From a checkpoint of a small transformer trained on Wikipedia.
Size: 12 heads of 64 (3 for keys and values), MLP 2048 SwiGLU.
Architecture: LayerNorm before each block, rotary positions, no biases in attention or MLP, untied embeddings.
MLP neurons of a small language model. Each row is named by its layer, matrix (down: output weights) and neuron, and shows model dimensions 512-767. Each number is 128 + 32 x the weight over its row's rms, rounded and kept within 0 to 255. Numbers have three digits each. A neuron's up and down rows have the sign that makes its largest values positive.
A block is one neuron, or neurons of one layer that tend to fire together. Before each block is what it responds to, as a language model described it from the Wikipedia text at the highest values.

Responds to: Possessive markers. Possessive tokens just before a noun, mainly the apostrophe-s ending or bare apostrophe after plurals, plus its, their, his, her, as in Mars' performance, band's, its position.
L3.down1724:088145059136203156164135130088113157152114077135055154129141159104101074160144155072091036148104077172157136064151186178093103143099096099133135164098183116146154186144120125088147136129134142123140099128142132127142114139146132073174166173099131111110141166090127159084118124110147029114116094114158151107136163068133195150148102149130180115103114101110138158152144119115142078156062082148113068136090156084173194182185114139093150082103119190086106110082147116149163140125124099111088140162178103094085164208100083124143094134134150161111148044146206045109179093152071163154067141129140174087074156193149196076137139137141155138169124121145090089143139155199160098155100100066115074094154178143120121127188115179112140196134133118101153141131076101070095156104127137

Responds to: Sports results tables. Pipe separators and the word just before an event, team or result in sports tables and athlete bios, e.g. 2013 Sochi |, Men's lightweight.
L5.down289:153157080080157129149090098163097160076125125105080093179112152143122140101116137153057155091082137135119164160144159122092051136136090171110170148120102131134151107132083150192120109104083170100110079105158131110136122137132124144138097175152140122114141137119139104081149095148115160125073202175201149112162096137183173163153098181164075137097144119103108118102128126140123103157141146113135137117074134170120176095079123121131112162129152139102145197086092140196094076066109127145122181092092130094099181119115080115069103140094124184124181123141117113107148151157139107169126128206166145113080146157077096132133079131113174100165103182110100154132116169060121171118195196148137131131165178101145142152095143150145109140181138125143138104139058138066130149152123086
L5.down724:069111117120181112159124077125127156147083170149076125141117096153128081097099180170189161115144103173104099147151175162047142144126116189098165167076130119112131136076219120179076112138119108135148086131127133137155136122116140147101107090055126141147108099096159057107181093133098197114148094118095114095170136102110138155134136173135084113147084110152161093112132129098131154090091081087138064126139119084159082125186103149125115190138161125116112105141108114178080152110122082098103121143104134111078152174128099157093126106109059138135093093098146192129116093162062144215172116126153161138205084209110146152095105112169099103095139160169131143104102072114098181165143166099139142176086114137142084125112095132108131150104111085192172150164121179065164077158161113
L5.down1050:134132108128112141113124137124146179105097048105150142140100100117046117126199088188135115155130117118115122104131126149146113165123156164161196141166136099114136149168088137111111125108154148148137211156128156130166233194088125074146113122119153113124106126117118075188204134150128062068094123112108133124155000161132154139090110130148116128079162170127126115087122127162131123128145130100133113120136111133127131126166145151112160163159138063105064149138096151091209103093122163151149135089124103076125181156181165137104072120106164180188166088094172162140137161134106110106147130114152157128122095136103099143198148132133163152091123108155088156166093144137133109085142130112138094084147158132148136131127087194113108155157128128152148109097136133134142091131159145
L5.down1072:102147143108141102143085080182162097106153145139163137102156172107127121151102105145186127068157102111094150098106075067122120046184113132146136130176118182150103163111158083150105190181132148157100080166075146097119129151127107096123116066171141108095154145134158152157135142114151161097131128141236105059124128135130222112155125126150154140091126147071115119069131133090125139101151114130124162094134153086115161179095123159170116143112143117183206178090152148086095156131134116120110146160163130150142084092154089142114101113132056132153189129134095140156187113153128086096120117145111116133100126112074177067134154119121103149093119139149121092125128148143177149077130131145124108130186183099158127093103118122167107122171182145118091071153137121164079109106162118
L5.down1139:143142129119120191127145102127109117129169142155136046081115150134118148111092132205138158154113153128144136161144076099111140157147207091106144166123098127079177116135093071106132110092132136112146140236129144174147113154091090093147152114129088145168143042169118116145154142074077117146147173173130103100164119193138124126149094197083115103133113143125154128126122107149132105110125142143150123093088136066112111151112116089168146126207134130138164118115174150149123089112147082109118147124126153107120081141128141137167087079136097135084162145135173102109128140128154123123151132230165118106110150157134115074100067125215182122112156173144084110167131164133134147107117141112087163096149099123111179111152092148161128155147142172157163114105144102116121153154147112
L5.down1213:150162062139129136159089110155122127108146121145082117109172053158139091132149099180097133132158097083115073126123143163126093135095141140106111173149115144126093115132196129132133071071099138137120170118120147153109098102099150119082107128144086101105170154109146080163143040074154076167177196085125141133150120117167138139142182185203135131105144143076120113137062103141115135138114096092125146117216156142182162164121160200122137141118121090075117114102175163158131130138109122135137150108119142087212119098145072113097105110111184129111089140114088226129137110129180123143116130076142163173111153157113111138159066141168090071167102124128057060134139155143111097152141139184132147155120165171085137180116089079121154147083155096185120144079139130125134100076129130
L5.down1587:088118147124126171139133128142087082161107169134127116088138130116139124153091134195161143148127112123112119095163054117123100074143141155146201129166136155148105121068167122150131068176110032114095129126105139157095041113135154076167114068100176127102117131111183124130132151185134121136115110140136119073131128143103139118085147170137114139125132150147192155184102141111098137161100122084113086097108128121133117106115076140093114113145191119074138126153102114121121103129115188126100165117125157114155082159103137079130089124134165162131120082179116123100167107122130117201133200119177146152163143140156117138146180141163147079088194195197175138090102140084138134127181143099097085129122086132093122173101091145149147152178189145145102092092096085136119134101126130
L5.down1904:117184121166115151140093169145123114145118129117122124140174162138095181079083126209093091149142139139095129146138143116093139094149202189090130104131078140127078092098109176145175090139089110166095134131128175156098197106085119120080135077167091143134078099117116160088085184157157146149118139155199092174134102111139144107097126150167123158111150123208089149169138135096091086065160140173096171136090060128111102126180081096118136141131153108082134135099097127071105131173188181109061119177119140163116150090094142158136116139111091170095142136104142129165146101129143106142086094136186209122065041048100159188104103124127140142155053146134153167152143140097054125136195142096120167070096122136150162160102133140151112124087115111183172078142132182108096183169160068

Responds to: Phrase-linking prepositions and word endings. Prepositions in spatial descriptions (at the end of, in the middle of, divided by), plus final pieces of split words (projecting, onions, currency).
L3.down1824:089098100119133182127091126117106124095130081132081130122118152118194108142138111154060146105120079137119082135099165127087070129125094118129124136135161109153071150141103109151128143148162167134105164132105181153136138106160142109157120164136156175150065123104168063129133055108069102096128154141076146142121083077065125099085138099122112135153071107182144182070157088145134120149169125071057101117126139127148148098117154156167163160166104136135113140085197114135120052138160163129147154200104027138123077161173139173136129095180129152158161113099114157090112173164118136151136133173137099081082133134162129147098108130188081131109159115145158104133095065171102106164120129146078123182109088145124171101135128150077137120142113128107150149072119106091085171099058171

Responds to: Sports table cell separators. Pipe separators and decimal points in Wikipedia sports and stats tables, especially after an athlete or event before a result (Emilio Lunghi | 4:16.6, 49.1).
L3.down12:110118149140134187080128162130082114134123095199143105108135123193113201155121182147105127155120124122107137181116108138112057150099132135107116098129123141118124116085113120154088138124145118114089084147121046121168148140095132079124119140105140108108186115144201081126143107160136163136087162130132151135119119119065150103116063114085111086158145110131094102150136191141097103122129097096131072106120141209124175090149154093119119177226143157185163115129140173114155131173141130119073130146131122070155141158112057155181100102110107157108189164099069132161173034172119137133122124252146079120154112097085072179108163095111120115168089124163161048163144117145082123152145131143124163087152137148173135152109122181125127133194081116175116153155130128102104152198137077

Responds to: List separators. Commas and "and" between items late in a list of names, places or clubs, e.g. "Belgium, Netherlands", "Hong Kong and Chinese Taipei", "Goxha, Adeniyi".
L2.down735:087163109188138126155108220126135122138108139141132103079152059119151110106126096179123088143149118143146098072100100164124174079134080130178167148108137111143110126147111073125062104074148167171158143146115099132124108106110166101100143102165077084130131115193117185155141115097139119118137130181119070107181128088169221119120127124124149120138175129146176126169163121141145082152151091113152074155137110109118093109086116172173164081197149150156098133103087150139115124121114094090120178120184173143105108183186130094133042113147149077130097097151091144121089203073180124105135153200113082164144123109163151142127094131099108090130131104121111080106204138100135134136145127176110131115068127136142120079120153096160197079152156118155104148115139090084107134192112115
L2.down1159:104154137093144122081075188155150082113134091126150155088154135093129117098122181132153122124124114053117113130135114180110110122142131130103128129110117091171168158106128185207139128138105115105189128125097070117120169081132126128111090196077122122094135127133148151129118179138174116088133135079127116162153059162079081138187123148095131138145142112129155151116149120141140142113172117144091222145162126126143117129113119146108114124120123107147174088077088071138147167167104175158143136125155069109157148175076114143156156074107121160182177097113157094095128047124154166101104113071137164152103101119089128100119160125159137117124136153109175145106130184155129168167128075134138074111111134160104180141118114151130129151139126114113055103140081090153152091166086113
L2.down1181:152087110154116144144186097138124096136101168132086153124121111111105129117093124138083115074115140061147120088119094151135089155107154099171171080120130132184150105231159140094128119167140092140074105161167119142114172117130133108105128076174149126118130165185129123169107125149137081119082163138150133136124126153116189095119147126154187070122087146136135102183085109145153125161113149133145135133115123136042130149132137192164126113103080139097130127116148088064094084166130105174129129145156067081130170166130108102099183200076110154090146173112127076118075123132082172142183106049145117087118079148235117091160180163122104155188156137158124123138156161155103140093114146192160142155124111088076094113112148106116141100105120110121108081135142122136095191109108144
L2.down1344:196088024139156111174133116137135135098106128147102187135160131082141198108134084196167091090102160105143092081112186165151114159139109137171186114142194124156164120074119143144093098119188147197141136151144131134082110095130116143091166172074118116160134097111240170084128164123105148087146156116124154165166119100146119101141129142087108164162156159109139158201188090075132134156141139186063117071127115129111185127112155137178125117096128146106109105121152084122140127100083134177057145122108126113119145130163077137164148175134085147083199034129114080114104113124143047110118085019168137090094080177184173128124168100119056175114116115130183161080117121134113113111155089123185077106179095147085125190071106091116140085073131096071119089151095115122148157083136072
L2.down1441:112164120182136168138113083121190090111145144103097116093096059117162116135120091113105171137121102093115163134104102101129161133123133137186148101065098170130114156146102080112143138202141107191147083184150137155138096173138177136111175154111060196098154107104130128177083115094103129084133152103114084111144129138133079162150125191124107094148153126128153119126145102085140081115083133132109142154151138149075076110173145151104123135161135171125173076181207159058187170121149105149125119178168188150077147056134107111092127147147120139152159117133162139094158168124124157156071203163153066079123100121184158111090157175075148131145161132147125084127096107098128126101190109189113176147110171190093195104141133135181143113110110124232058118150128113160143164110061151
L2.down1448:121145134150173156142128150117109145116122165149207094161162178071076178123134169116142128171130096172168159122135193122129155101072084121155154132196160152138163124151125131154203136089145115121136142084071151113095108129112072134164104095137135140087136090152158154111096121127122154170090153100106072155123154164149158181113166083121127128092154166164086107171094101161111155139157131125102171144106099135135171163123174053094091095122094114167181127145127118166178226182151168140146108095089142143118132100128103179142149184062129121066167137097108135146170157134124148117169137083126130131101077089160190120111095195136103041109109145131086149074142110089117111091100120169142132158117170126115055160190084161117167117174173145115112144114107112105165172131146175
L2.down1616:136114107103196166058139168182119140109174143086125131165106123047121137113163124060129074124116158124139153084041136140089117084145124062172121051129104162123159159113152145143144080121151105145150186140170161098111126125103159157085149121105108091150201181109111142204086157157125160069105099152129099113167152138109094162097114157105136158139086119107143143172112062082132127163139128137093125109194144156130124118114185159140124111107182182223140049090083070090165148133078131097112175157164177108103112156119091108089102214111115145085157127107134107106055124154104121099129156066085103136085156128138129060116167167124128178180140156113132167098173147111145182129135134141130005137143113143171167175055107125144068140065123084126115099174155088146130104114169158
L2.down1724:057153109156162133151138138087109092116205140113110142127139166085119129134127118156129081120112127096131121101090076118138050157200194150116085133142162155161211150164164093138066105089150099104149139140151147148131142113086159200128147078158180042115141163127164147126153187159158081168131147127116087136137099136138115127184142091121146135163113116127095121113076100085172120139085190063109186139115141101094156101156106136126143126159054102120112163108145099124136126077138175122037135062145142133130105131118117084143169122145149098116168110172086125113124101117129154069141109129128085152149153206177172132078102124136070162136118164155120106133152152127113172114095158158198078124088118133077107133078095097144030091108105122104198209162124135138134181127092105

Responds to: Next-noun-phrase predictor. Function words just before a coming noun phrase, mostly commas in lists and also determiners and possessives, e.g. "pediment, and", "Georgia's tourist", "the conflict".
L5.down335:155105106120238134152164151096039139154107156118079117127142120120159131136036178111110037131056140092136178122132141127163125165186104187137112102136109069103125159122122133129134069091148194093120156102142113093120107184153141131108124083145158139092149111171131106087104161121124125123116131159113175161054097136085104093090092106094146115114104118071174154103117161195133116167152145108146126104181075075109130176146151111078122144096150085124173123110119151139184134111131160122160180141177150151135128141151135097056149075088102112142143168156145130157105085135110149109169125153096140099167123156147091077098112120151127180114115138152113154127176098157101130113125155128153118115134126126148157116130146145126154100081145166163130106090180111098096173103133163
L5.down410:114158187158134122107141153126113117074177174118143088182195134132136118153152128137137104146142114131149151135074147144159188170077097136132167112115113119116101093200206114140121133109134111111098100138164096144128148129108075128065153106131055098083135075186111111178139084094131101149145147145197103148123066123135105105141101119130111181124064063143136159100181182137176176105114145143147129072114143089094081141104090187110086094092124109144150165074132134076143124132184136071077109162137172099145125104113089124126073133131060138128115109120125162105112091161147159089197122149099183116153121092162203132147122105186141110123128159145177160124170089162111136117098175129137100096084197175098139070103072183094116205207177103194123113091117101176150120073122176
L5.down701:119149072124132127146060114129095098133084134076102181125131155138102168159149092124106151154115150126108118140144143135171096162150119148077165149124050161140124118126103104148070175174135085086119150098138107143124180156104117165124202094179101126059144094098133147165108134153146051085180131123128083068133109152169115173136142167147111113086141153104106112113182148124135118079123127161120130167099139093145092079126157117152084131158106141156071088150098101125105105099104146074103085176138167106146165104118081178133084120185151067140139081087200124124146153134123189111067095084124138116101232110134144116132131076135139124150077141114070166147084153131105127126125054137075133195118078143144141135166191101127149128162142103162200129140139154048123105135092142
L5.down789:127110211121158126116139119112110127090130071145090135151076101097104126129106151065111105210088090150074149132072109165149090096151135149075156118131111183111176144120105131123103159115032091071052130135126160103151163098090164113147182077099116101119145058115108147145122113123123081137098142066132143108112071083062117131089156121095146095068157130103194139133119124083103153139100136134159132140071145183121147089116104103110140099156098139152049080150091060156092133117128110139063182111134116103126122144115198146144089177088097122076076108100180110109134114140063109145098112196069088113148113206101096119139128139159081154150110151154134105132159166155123128074117092143144142159115107161134158110115160135129093087109087124148086071120103136142123107178113106
L5.down1116:138173178157077071178132143118135119092179134163126136125116160166116149128123107124164100028185124118114153121092108101187115144143143136191098133119107102119139164189131128105130138116119105155113101081089173157135126155072132134155153101124151145165166143132069156109159186128113108121120135138160138087124146159125093088140131119118106154092066116093136117168132146124151105153130102203081135156199135103121163180166082130110130087106100112121156093097052120147094092170121170123134129076137123117159133146052156142085157087143085131148109122082104158138183080121100102168122137150117143155085124177091043106126102140156166144143128134119083121123145133095160046139136073104065121073165139155105133149117178103089094131133127156107119155079148157206172130157101134
L5.down1472:145075146114116176153030072232183079077149109104115128124152187144173096096149175153048069115078136079102167156125138127120162152039181097102156170074144109116124134108089144150101063125120181131154118071159135117141146099119129073099100077087130132174115141156102100137126119062181162118093118124132159071117167196133103111079083090141139114121124105165113179098146116086117121107177129146120130148138113102127102174116095112107136111085158135114171143105126092140045118129132190079170153143159112127180159132151107115137131078167127159148101117128108093127171176131143117093141138139098153117097144157103114110111130114130111131092172134066076164156133179154120116153178105148136116144124121095117119127122120163100124165118152090146076142155164161106095089077149099
L5.down1859:180143119140195070166102160078148088089147050149132108094167177094085120109158136155032087122178099164125176180091096160148151151107141127151088222179096104092177115129115070138059125149105158079127175156090066101139160095123155092093090150147146116145104112073139086175128144168105090073123093116092091120170123121122140158115126149144115184124115134164148115133119135107081100110126076133121166089159217093118181144104180116080105215107138114101143156106119141038141092132124155104145124115145191138119176142141109079138078117198157165126133225164123116130147069138091137098122029126136146060132138165070125123148094172082089134153102118119125138146174143113067113112088157152191083165162139102101155148137155075122062112122106123156175137086103126145077105165163115
L5.down1907:106159126134127174162132127148136169143074142133107099155127104163198156122126142125147190102111221182123089108071057179085122124131118176116094110091153124179056151115081163108167063125136109151186183084118116122155142112082062156049092178167068115159122131117094117194159146116137109130142110145131147098084106136164106161110173177121166051159073168105110131142135142152125119096125133076128095179137140144140133083129099109104115125088158117140174104124102099088097062096096175193196104116146117111100158095143113117145132158115135135153161116116172147087113145159160175133128077123149095130087156173071093196132142121114159160077133120107111129139122088109144140186185134132120142097079132183082088128169188093143145152130095113122114177124162112039124136127186109

Responds to: Descriptive attribute lead-ins. Articles, commas and short words just before a physical attribute or rating in building, ship and species descriptions, like "a hipped", "high", "grow to 6".
L5.down123:089095171100108113112102028127114156156088113227191111107130114167130124149105096115196090120123204080165142078080196103125150153138183133105087110090228145124114145153189097130109144081106085137123128097107129136110106104135149140159118131134143126167222163154094121080171136142100108120120165108091149164097187142103073108100081101174144118139092116102131210145141138160164160118098116087162098097078141162197093166161109060167152147089116130121124132125139101090133228148152107123113118168092201145118135137135150087116121090104120095127093145092139096159149209143164102147090132118109088099127118145128137139131112099199094095127170135146091151205067049088107173125070089089095139174106092109128072144125091125070113139141142145157119133117090135112080101187121097
L5.down263:102111140148154117163154128068084125143113096101150123122137126182156125096132108157063129105082157146135080131130140124113131187097141112118110078102168180136118090118141186106079122130162144175047146121092122085132089133103176168122104120168149132077076134082122091091120131125107116146158132089062125179072108148090060119105093106149123137081133079182148179119128105181123147076177125112100114093232157113117099163112187162149152136172065141109101209093103162158097140165066195126144156113092065152102146116107116075174100121143122107143090116087148118154105157122133124151056118168165146128118075116131109122152087112109085119090126123118149114110138145109162151101134141111074121136114150109055110126126124122152190104115163100158112089075168095140104173120104093
L5.down489:120089168141115069161137084082093112093149138071198087098150136128092125082041043134138099084118128113134161127138075172175102088144137129097137087148121136110165154123062122100082123137139121125082109184139106128117144134169123133146087111117213109154125050157090112075146109122113085126076148120183150105105131109172057090141137108102106143118117138182148106173151160183111127131116139092116149107199145145134128077119151061124055129054075072143107065148174096123087157137049099130094085131116126102117178140093124144078113153095108183097107119149123123153077088140095109137119140109135161162144156129119096127136109121144143148178137141145082126129154174099125137090192092137101167169139152139070130105102132156101162173093147110149146118142130146060067117149176126
L5.down594:104098148079051160128139090106154130074123129072134182178092118108132144191088129116121110131131101099078142144149126125140116164107166113113097177105091126099146101101151137130133113103127148147199118141140161149125142126172126143150134133136144137093143088159144060120145110091146136139149184104075118113101141153133124152095084170162064134106095141135117113104134152156111153118102094127144059107147103119133125080189157191137139168151120081074135100125072116171145156126170162114101148152103146130142094123100115137130151178187064170120078121155215162140104152191129099080134087138107139116142140115164111140110069071139170133116116146122094110119148131117106140114136174159123133148177114161114158111129146147111162129127138151098107097074139118134152157207108111
L5.down622:184104142127194112101205101063140096151102105133147148120120148142101069149095125173081099099089147164212086145130069129158124153155128150084161042140053154109159205135153140158130117113159168099133132140178161169156125113197187130086139138117188121056080065135107096140114136118114113157120100102172128136136146114142154127072115123153147120092135145135152153175132085130128152174155127098087167095164143152137144086140096104071068099108123127083162181133103122112075154180143093184158048156145190112108101162184161143158192138080118141118174074118156067095162181086116101139121141119116200109115180122113119135095102121073160192193104116069135100140127135101161144127118161157128155124114169179131137174159148154189107157136138153103084141154105137084195132130137164
L5.down1329:086148114087159124158123167159110137136183139081106130126108154094110164131074109147082119155132130109154167104110116108078149143124087138133177106135094143118155094208144098090118142135131142168153125143161128125115131081101117112173100143122120087128107115158162128082094187136096150084143140142103176111150082089123082120137132152113165091073144165113129079130105110145148133150140150120115138108057144133159122175155143144158115162159072128126135193131169101131146161092149158123158172132118122189115151073177104076097088103178138132095133149156166133133113145166105127108126090175186098109117120175078069063103099177097147095097104121189110095159172152149146145153092072100109118154155144097137164121167139112126133139074105154174093094131152127107123128093142145
L5.down1577:154161087135120106133133140099118120072165117141120145170095179131124157081082174134180152175169132135175197076131130151077102138046161090072110152187115134162124135138149109116134122114099077105087144100126157119091098116141129084080135118096117131152189166154123117133102171123157081127118163155088124079075182158125130115128209172188163146152162114135139108154107128104121182140130144101119188158150166158148156112179127098154110164141137107162135121068181123147101136126123144105133142181159109127120150136136115142186144059190130164189097113131097168178058157152145125177164078128151119144139072118116106113137130092112116119126144116088139123147105171117108114078125094120112157140209127178147151094126169093094121111156140134115129107074137100104115070177092168
L5.down1602:153153139098145128131141078127103115081158169134129197168177177099129135162110135172128143172096104111121140160138174161113131160042111053088094064142179160131147129134117091122088129131133142168153101136201099130110145132092107156155148141156127135131152162123173137167137163128072157103130106085128191046112163151111061157155084133134190136139098165111140151058165094106121115154136128117153140166156113172121151178171126165074127128148127159154124125112109057134116181139155103178150060087111158123090147170123153138182143095125164148136117095127185090106102091097159158134119178146117125151125097151094132071142084153149160086106153124145071060205135165112132140155088179141074136080134147139172116118155129096145087155139111082107139214118174093129165143151103123